config = dict(
    hidden_size=576,
    intermediate_size=1728,
    vocab_size=8192,
    hidden_act='gelu',
    rope_fraction=1.0,
    parallel_block=False,
    init_std_qkv=0.0143,
    init_std_o=0.00262,
    init_std_up=0.0143,
    max_seq_len=512,
    dataset='wikipedia_en',
)
MLP neurons of a small language model. Each row is named by its layer, matrix (down: output weights) and neuron, and shows model dimensions 32-159. Each number is 128 + 32 x the weight over its row's rms, rounded and kept within 0 to 255. Numbers have three digits each.
A block is one neuron, or neurons of one layer that tend to fire together. After each block is what it responds to, as a language model described it from the Wikipedia text at the highest values.

L5.down138:118138092158182218143158122121120081140067105144127094097118122067135146115142131123119123139114127113082122137071122124147121152083103102155107144146136109158139123098078146094157164151111108096171102166157148127188122147161130142140161119161111146153123177092104190132058152121081154152158182197159132120146139207120124127171125149123167075206140136137125151123081105084163127173123
Description: Mid-word name fragments. Middle subword pieces inside longer words, mostly foreign proper names in lists and tables, such as Sk-ado-vsk, Gar-ris-on, pil-la-r, sometimes prefix dis-.

L6.down13:132194090129255126148133152104138123092149128167101155149117094094134092086100130174128169156170100102095110116146143148112103104128131118107124111138093141129121095054132131098149136143131066147161161146130100175121145121155132117114126138121060183097169074114123165152149083080108130118096117129120115171176152077098093101116179201136088119191123153106100107112102143141149132118159
L6.down35:109155121127096167150159092113104203126095141156166123107117101134099157136137101166092167165164123163150106155156130111096137149156160092145124127132106124201095137103139131154107197167093091142142159118124076143138127132125092174083159157134100118202174097090159152156134124109168197107104157167063100122120100203087090152096133097112087088137125186132200133130164146064143071145155
L6.down271:140206069179255136112128171124150149120182153189127126150098080145118156154134098136120084149137136218117143131146084094128107136181125145126038159154080155151112061120159114169113141152116132138119183165162110169162124080093087182109173150136102107158139070047069183134140111137136163157151133096124094122081138141088049117120200103121065112155073182108150086123121152143113090101158
L6.down291:099138090154255144151149183157106144086117132154175151118097106155101166120142115154136090114182147172080159167117135162191133110157142120108134136128117137127078169060147162152155164132145089113165156155127096174116143065130128141129133154144133153138146122091115132141163099138138098093109142112136085089193113138123040081138125141164084095135119090088102054118122126134080089105255
L6.down307:138184125127255128108131091087149141074162164088114159162170115091109148119206144188141124096145105136167153154136213129107149132132136178140106110122109092174147090140145095136123135157116058145077170169135176118148126120107125172139204108113109132107146064102113130088144156178136104174151141123097131084145082195114087140114094120172083103114124159099143106114118092167103103104151
L6.down312:118180140145216143131157085163133114060109139123084149124132149153111127090148088154088154131207107112076182163107186157144145156144136139147077116093135158174143156175118173124163109125154153098114190161141100148099110092175172155131167187132087144178166104060145166145173147167141122126136139137156126178156189097148065094135118121130054062203179135101136096085108125122136104120192
L6.down371:130170126133255132148118099110161078133133144111117107205095126077110138164113127166121171139147072136137060076182185112068152048128117096091101119114122101132145097135134130117098106106134094171140158141088137205120153074098032168169151135102104161125132079169153108101138070142169113206116175132094136119158124069088109117110159156165079101099119099083092070105121114139149070126138
L6.down1322:088142103119255131103135135126137072164192129163107127183117105096145151098109110142143146139151120130140111127189178125174123099125157186120154108136114117149116030018146143084156119112074080168106137147166134104114188170117117151101158146135105134140153121115101136119152140133163135082109119145093141171145191091105094098095096136175140106143134107128181074120114068142097097151207
Description: Election table empty cells. Pipe separators in empty cells on summary rows of wiki tables, like "Democratic hold | |" or "Total votes | |"; weaker on mid-word pieces (Milwauke-e, reign-ed).

L5.down337:101114104140086108179109105105126075193114121156179131107078117090194120114081103120098100146160103100056131135140144160144132076070123129136131165123123159116075135138145098120161110134084137119107129212181149135157093103133121165144198113127141105128146111142127171153185163138154088061162114074138136161129127099154135098073167125166145097110133156100073110094099160194155136111072
Description: Plural noun endings. Plural suffixes closing a noun, usually a split-off ending like -s, -es, -ies, also whole plurals: deities, molecules, games.

L6.down88:098133143133169135102039172159114172160164165127092151097161148112101109123157122125142156114202163087131183126114136150126103156166120106104145130129132066045110132094129104208143212177049112128098158180111173147120165096151136188158075142118161166113115116113094162137132145215138097174118111134042083145126137088127120195100110126142093131113180122189132103096150156105115127166148
L6.down124:132115076138250178133129110123131082135142114113161129132118102112142152119099121152128152163145130195052094144130149160098169088097159128121108122138150088068115164095056109112125143142160120134113164133165095123125109171172076103163118182126104135053150145149138112101111093132123081190119107207081160131121154133126079135072209050132106106172145079121131186095090087108138123150156
L6.down298:124113186087241161159086111093151087089173097173154156134125131097120115126095062124113109115087129123109184153123155167101066124068123191142160139125148111161158155089098108133088199101128130091166094092145092138116140191167168133068073129124146091125192145134077148154100135160108143085103148168119133145145166118141145138185119151116109149192173134152114105077086042147155105115123
L6.down376:135135131095157149122143157144122110157091152148192120168107170140093123121129156077178151135101115103142106132142211136111172098115123125121088136179130163154198186132141150096156162134128213135077140142083078106175143115192141111106123166104126178110159161141177130146112146076135086131118136107127147109115157137149131114118107097118222157135163157161136118116155112128112120133085
L6.down483:102103182146000162144123136166063072057119168133139133079125122122137102097047099084111094160169113163128142124181117183078147138113111151163146092146169117121110148096156128174155116133127166156099091095185166092121163131112109125124123157121130144084151129100073126137147135123126129137127128175071147154129116143115130156140113123155155121136111123097106092078132096141094137141179
L6.down1308:162131086053159102134129092144155095154144156159144107135166165069170121112101113113130208139141141112108121097098191172082108114075107109173081096064135106071111154211104122140129117125105145152103104150104137166081095136122086099103129092073136118078135098160147174130120125125134125092063160093115063145142118140129101098167118097149146136136115073098000109095116160163140174124182
L6.down1431:164155131114180127132131126160115119162102163153102142128142112153087129162154137205146148105110166138100131090123128109146134144124105134126118172134137131138069129148139112123075182163115118103133160153152112073169161109123174149100112087096121120091020087115116109111049110164119150116059079132142148115135102046140154132099068178125161125091131136129148176051101149102160099203148
L6.down1505:119151142081255134116151095133145113092135099107128129105143100144114142074084113169161161131099151128096139154091142098060136113119135123177149096148096103141224095136120173122099186124143091136132079141086106147106071139113114124124082177144120138139094179109124156099130123079097123146079127172152083164123109116125124154114136127107098138163124128114120126145123171175138185087209
Description: Partitive "of" after quantifiers. The word of right after a quantifier or number (many of, both of, one of, some of, neither of), plus scattered mid-word fragments like ba, sc, pl.

L5.down1161:158118118092119151173138070143124186097120115079146125076110189129094110098065129107163111110121094162110109109058139036124136168125111144114147129146108122153163165091184198160105126134166117098141096093193047122132129156155150192168149062135108096133058147127159142126129117129153152152093156106129078113159109114100116087128105106191113110117113182103110154133110194185110086105175
Description: Mid-word pieces and table pipes. Middle fragments of partly spelled words whose ending is predictable (gu in rogue, rand in Grand Slam, cel in bracelet, nan in lieutenant), plus pipe separators in wiki tables.

L6.down22:219125103171000134084065142147096134121124080123163099106125146169101126120131143097141170120133120123069146126156068079194135103107146101098135153108083100108163124145225143144120110101141130110116133165148123163122160113156080114124166155104105099100168119069139126107150110125102160159080103116166167123118176079090121100155163170119120099100142101105142133087164112140110143146122
L6.down295:079145143122255156127126181164130122125108130127157138157125124137130173090169168173143124177118105115116102141143129181096104116117113154155117090127131124130092081115108140129137184153155101111096145159097119122162148105135105168129102146105118151145137123127185119102102147107088137080123097158131118128105122112129098158108160136139133119134135141117084122122111091115114116191155
L6.down311:141158193173035157127156195104149140077100125152062155086133202092120114090105136117123127127076113199170129182132120115167148129063150115144091171142206123183163106163158168168118128213111088133099107071126101160163134138157121153158119103153088080140125129076148154132174117163136177147148173088111158157097159124153115117111076144080179163142143130138128100116053134117123068144164
L6.down514:103110114113170146133133102153132131070111162094122109143152077189135118096115091140071083183118118130107205114117116163105086142123115108122151113149125134083128183088179140129145114083128135109127180157181090178165192101152167102089157127137116086156085133138122103129126118083085096157112125115159064105132070097120163118148179171124083142178132148149132122112152122148106240108126
L6.down682:085149172128112183156151076071182089145111164111141141150086123145206132093171123040109139123139081149121162085113114131154153122096153120056097164166174146142068119149058206114180132162110162100112091059122138151146026118087158139137081125168137135155183113119109157125138148149098114088106121141173080146117180137178096080136105149111101150126168118152141173069115020169174198144147
L6.down822:112074147119220105117094094096116089143074089085098164175048094109182117099063126091110104137161132101114131133167151107143076076149152109123128139172132178103097171099137157108171197083138143104105085127117162121157109147113119063155111133142159088131115180129121133108138131187090163165083127101159134131120151210137126101118119137147134155130120133155122165130085065131152167103148
L6.down1135:128083172002055117087119148133121134168057150107106154114074113133124138112139127128119128142163062126156117193188108154191147173099109144137158112098169120176166140135129094171192107146181128083091125087124093125206126127118116109175112178100082221076166143163100174172086149162079120119135118121148102100167141114144099133089115124183172063118103066143171127103059142158135112135170
L6.down1422:126120126094244130223119130092077106101150147103128078156074145167154090151113106124113138088110122154132167147096117184143085128112160127166127133140185119084159166138158172084085197164109098081072120096096134126119161179139129150114157173122149133178162091115159175179144125159101137166159096125127125174166105157221140076135130148009109138081147088123102096145114109129057139115158
Description: Plural suffixes and auxiliary do. Fires on plural -s endings, often in section headings (Honours, Other examples, Sales), and on did/does before not or a verb ("did not know", "did play").

L6.down25:151081107101161141119112097133149172144145168101178130077117168125166114173121164129135144169106094089169134123084153128127162119089072136172175172062111131152105077100148100111236151115123123123050094108159110169081162090101158102140091138124150153136105169057163171101127143110151094105095124136127170139108068126181103096127078186148091066128189112094180146123133131116109117173152
L6.down195:094154080170237177170090160151144134051152198138129144101136117126115100040158160183126077119118079072147148084129095175151135120173134203158165135152072103181158116107183103097136140118187101090192180096089147189136128062148169134122128123115110124126183139114189149165201151108094106000119113075132139090164141119117109085091119139155117112135116185166104109091084143091133169118224
L6.down350:096134157175172126176158153090161145124127152129106191106172127112124172063124102141120112146078183120142112110094068174120119139137056151145124144081105119140127122107159117190112167121130136152100154121121111173097114150104105172191069096111166136135121111106114125149087129095148167083201185132081162212123072083104133166085132143155148124182103108118151082178152131132179126098106
L6.down639:138103165144136118150089099201142119094151093139067167084150078117059116053112144124085109144202137111125132147145179176133111169154156145120118139118134125136084103114112127102128147146102126145109132164100100080115147148136133145079089138100139124153079140115187127130151125125100077109154145166153131167081145183089108127125123190138196111155139112165129093093137151106094208161140
L6.down1073:125113108166166159032141159135083118104073096099133062164166112133111132110116127110132119082128173131114094155168079161133174104146113144144116105116110124162124109106158128191170139110123228124119188106116150134105091072080130165161113107093173094108143121125166063152142126122155091123164143143123123098155113137095080154120110127168157135093138128139093139105087122163150166066095
L6.down1169:157115133140000124146066130123091179127133140128138094199137111146135103142106107160152130089135121161128092082147134150141122107082123120090006170106141133095089115071143114135178148089130123087134091154156102090127162134156080191168127116148138107100195111133171101150118172110110128154074134121121076147117120134128174110134147126130122107148142190172139134167138098114152132144132
L6.down1255:154179145125072187135140086115161110145129134132131136077052192102121186171122168153149154140112095131079129081134156165154073182186106139144173143178102092090133159156164165117094110158120133108160089102111148141114101145193136136158133105177132100089176085145126169031101145145115137155157095139140113092129132113099145132099155122118034144131145174138114127144130135155108139131123
L6.down1347:095186154086207125120186123126127071175090149068165134147145182110104157155119064090120120088095133157154133142078164121146178112121113110098144104133056129107153104110090150099139164180158093131156136128106133111113152094136098106124095067131138144162147146118091116081095161089145145131140111142099139153103120106130126143115223124103081074146111125086124094083155115165152179128134
Description: Stats-table column separators. Pipe separators right after a number in sports statistics tables (hockey, football careers, rankings), e.g. 36 | 18 | 3 |; weaker on mid-word fragments of capitalized words.

L6.down46:125133144131255115122131181144132083102119104160100113108116085161117120146098129214142161134183128124102114095164147152132185096201117141114136159118099068100094155107171145122147133119110113149138117168115070170126143085145111118147122126060098169121172098155148132147119112174119175116103146163136064114144155082094112116078121163124114112135152160093129135092110147086178098092064
L6.down97:103084164084244139077124152108149136157196140116123168171151143159081148127088142139128093140177096143158150163124143160170112122165138098155142108105118067158107098105125108152158114092125084116126153153119111143151119143120111173115150153145105104123105094086127108110159119090209150124127155188113134152177166138117083093102106123107149143105163167110143173134074144118158106129185
L6.down286:076125107131248119094101114139160159089144131105075141140122062135130140129142136176142148121164102130169169058159118129120102119213090135088070132158120066175114105070168156109134129087123054127135136111157071188130153115128125159137110155139113118127110114110137133117143116165196107107096108143098127122127141091085083127155108134179154174125140089144108107125135139122136095152141
L6.down633:080163126120167122087076108118103151163178154115060103171124131126097118146104164169118115125214085093167112112184100098097117119145137126158169151114121086130144094098148145156116138115136062091136127162110106137112135125106159138138096106083151133064091150145134095112162116170098141135061099206111145140131187075151099153132109114172057168117158090134085088122144107163140117119214
L6.down1120:105130110078183127110120173129118129150119112089113149108157125079069068120142151171134092134165100123160133138095100151144122127140164152147116108078039143176114104058176141135174135106093081173168148147129070172123152108162162132176145113148075119184150080097127157163123115104147131044157139113151129120116187125062087073107136110133126148102128145147103095129107181128117159093248
L6.down1323:077124151112255130131099138108126123125193138128130190155129117125096126113091082164181130137168090174133144135143118177146121124184148133127103135157076108143140109044113164125165099066082081154139130154119030177102148094121135156102144175163089090107152079176158185143130106156151103098114124182088147115167143109086082135128095107129114143072131151105163143095129162097159144141139
L6.down1444:154143152109057116083099128168111174141120163086127165119157147095094168129088168114194167068169136070140124081070149109133123087099166142116102125083091073143158164147171137131166075070173094145130165124171137142150113125111111110135132131097151120072164121144159134055130161158170114085096107154116181109086123109126158180196091113129111163129132088143095157174127113176161120161149
L6.down1623:106133145114255110133117159143171105096147105109157162128131140104121137134131116145165174114142063080165160115135118129178154059146090130115126154140048099178144061008187175126110133041108078156189104109131098196112149092113149142145105140123101148094128118146152117122129130167162099058151182095100150142129128101173124118103136148122152095119161065113100119135120135140107101104073
Description: Word-completing subword pieces. Final or middle pieces that finish a word begun by the previous token across varied Wikipedia text, e.g. ten|nis, brand|ed, supre|me, cu|in, plus some function words.

L5.down971:127072192157172139130142163107162155159105108133124080117117148100139072132099111116151166168151109101162123124162123095113094185113108088166083171125112148082127065143134141174098098111101150118177086123104132114071097126097146159174085178111155107122100117087128159156149126130127152123164111117143117100118154106125132116110092100091177155140204136121119174162125126126117175163099
Description: Table pipes, dollar signs. Mainly wiki table pipe separators right after numbers in stats rows, plus dollar signs for currency or math (US$, $f(x)), occasionally mid-word pieces.

L10.down43:175119139175156149173130155158115138159157144123125048172094088123094181141100159142100150132148118160106075158160120060120203142189167136127080138088157125130123147114115139127163177115117111174133153090125162145157128111130094174150126115079102098136126115145136104112090116114134165164076125128121190132184138134127105166117145133078105155166100176140093110158085098032055120137126
L10.down179:149178170180029183145134153175127123160176186127148152119149125161154155196183169152118157208134100108139111110130138108118152151107132126139230175178143139160107147202133154136146116150123127133087133103115112191085140116101096119145125163169132169133111129123147093142177119156116172086142134066160166154083166126150109047150137100136201123157136130070139163158155141135181096118169
L10.down525:071129099150102122089052164117137081192104113141111153129115134189124148139165157158180133156122136181115084113142127113114121127147151158132143079113136198160083132150132136118079130132127124140127133129142134109142114144202108139217120112122153134155160149130183166095138176139150143061172092092171114111082158083127135122166216117102132139123175151123137094106112175149148139133107
L10.down790:200108185077165157116126062131092128154098141070100188097146123125099128128103138198130150128138061124139156117130128117117137073086141130153120160180163116147086113167157113107131129150127106087134133050206127175118143095174170155092159101123149108196154096144155116127199191124087086126125159105097134201112140127141111148165110080128151096190194102145144101135119068112106158106143
L10.down869:117149093105138160141151119195109085168113128111148139142122155112178057165070208176161130127117128107117159137119118194113171163076154140163117105129138109115153130136186120128103115148159147113147197122080103132133113098140126150094068143075138137145111164096131190063093091125139142139113147154149232140140202111150080107099098058143128118143196155098148081127120191128169082221125
L10.down1053:100112078090220151090137096090143112152147119126128067111118115169114111062139166083103121136135125092108091110181078078158108136100070128163143142068119122134092174112184102044162112139181162139122117116134102132174133050141117135108176141106081173121127119134123113131141132114130196112088105110101101148120139194147074133099115145117103139198209148116115105134165079102073125120131
L10.down1324:120142145143167125155139132156111089173115092108131109121094120155158087145106157171125106142106166148104095078145124158133136081130138111087110054091065117137157121075115114091153104144094113075111130177101153063095158120124153152121133143096073140202222120151107118115111152101160147137083106151171147143123145140091188186095135095165178137138136128152198091145084148151091119138117
L10.down1514:121113129151143168167082109136075097163104126135113151156113149122157114139068128092097126158170165127165124152153033082145143076149170144097116145146071163137091119130095149130097148117100092083184159133089112128065127142089109132106087188115064101137206139144096122111109102108058074133053076138147095087130111196065149179127141135138135116163078163239095148073139139126109100152197
Description: Mid-word fragments in names. Word-piece tokens inside foreign proper names and codes, often in tables or lists, such as Mu-k-und, V-lad-imir, Saint-Julien, and table pipes.

L5.down696:180186197153245145143135091175105120138095166068145136110154161093198110189141102137086160086187124085127124106100086100129142110106118124122142186051166081139201087069172105115134104055138163091179137073096130158116180168100135142145106139136119113089124120091163110132101087101145097163094139177160154099087144126134132162112104119141140102163119129129137123092097122112150172104126
Description: "Of" and mid-word pieces. Mostly "of" after quantifiers or "as" (neither of, all of, as of) and middle fragments of longer words (contin-u-um, Ass-imi-lative, states-man-ship).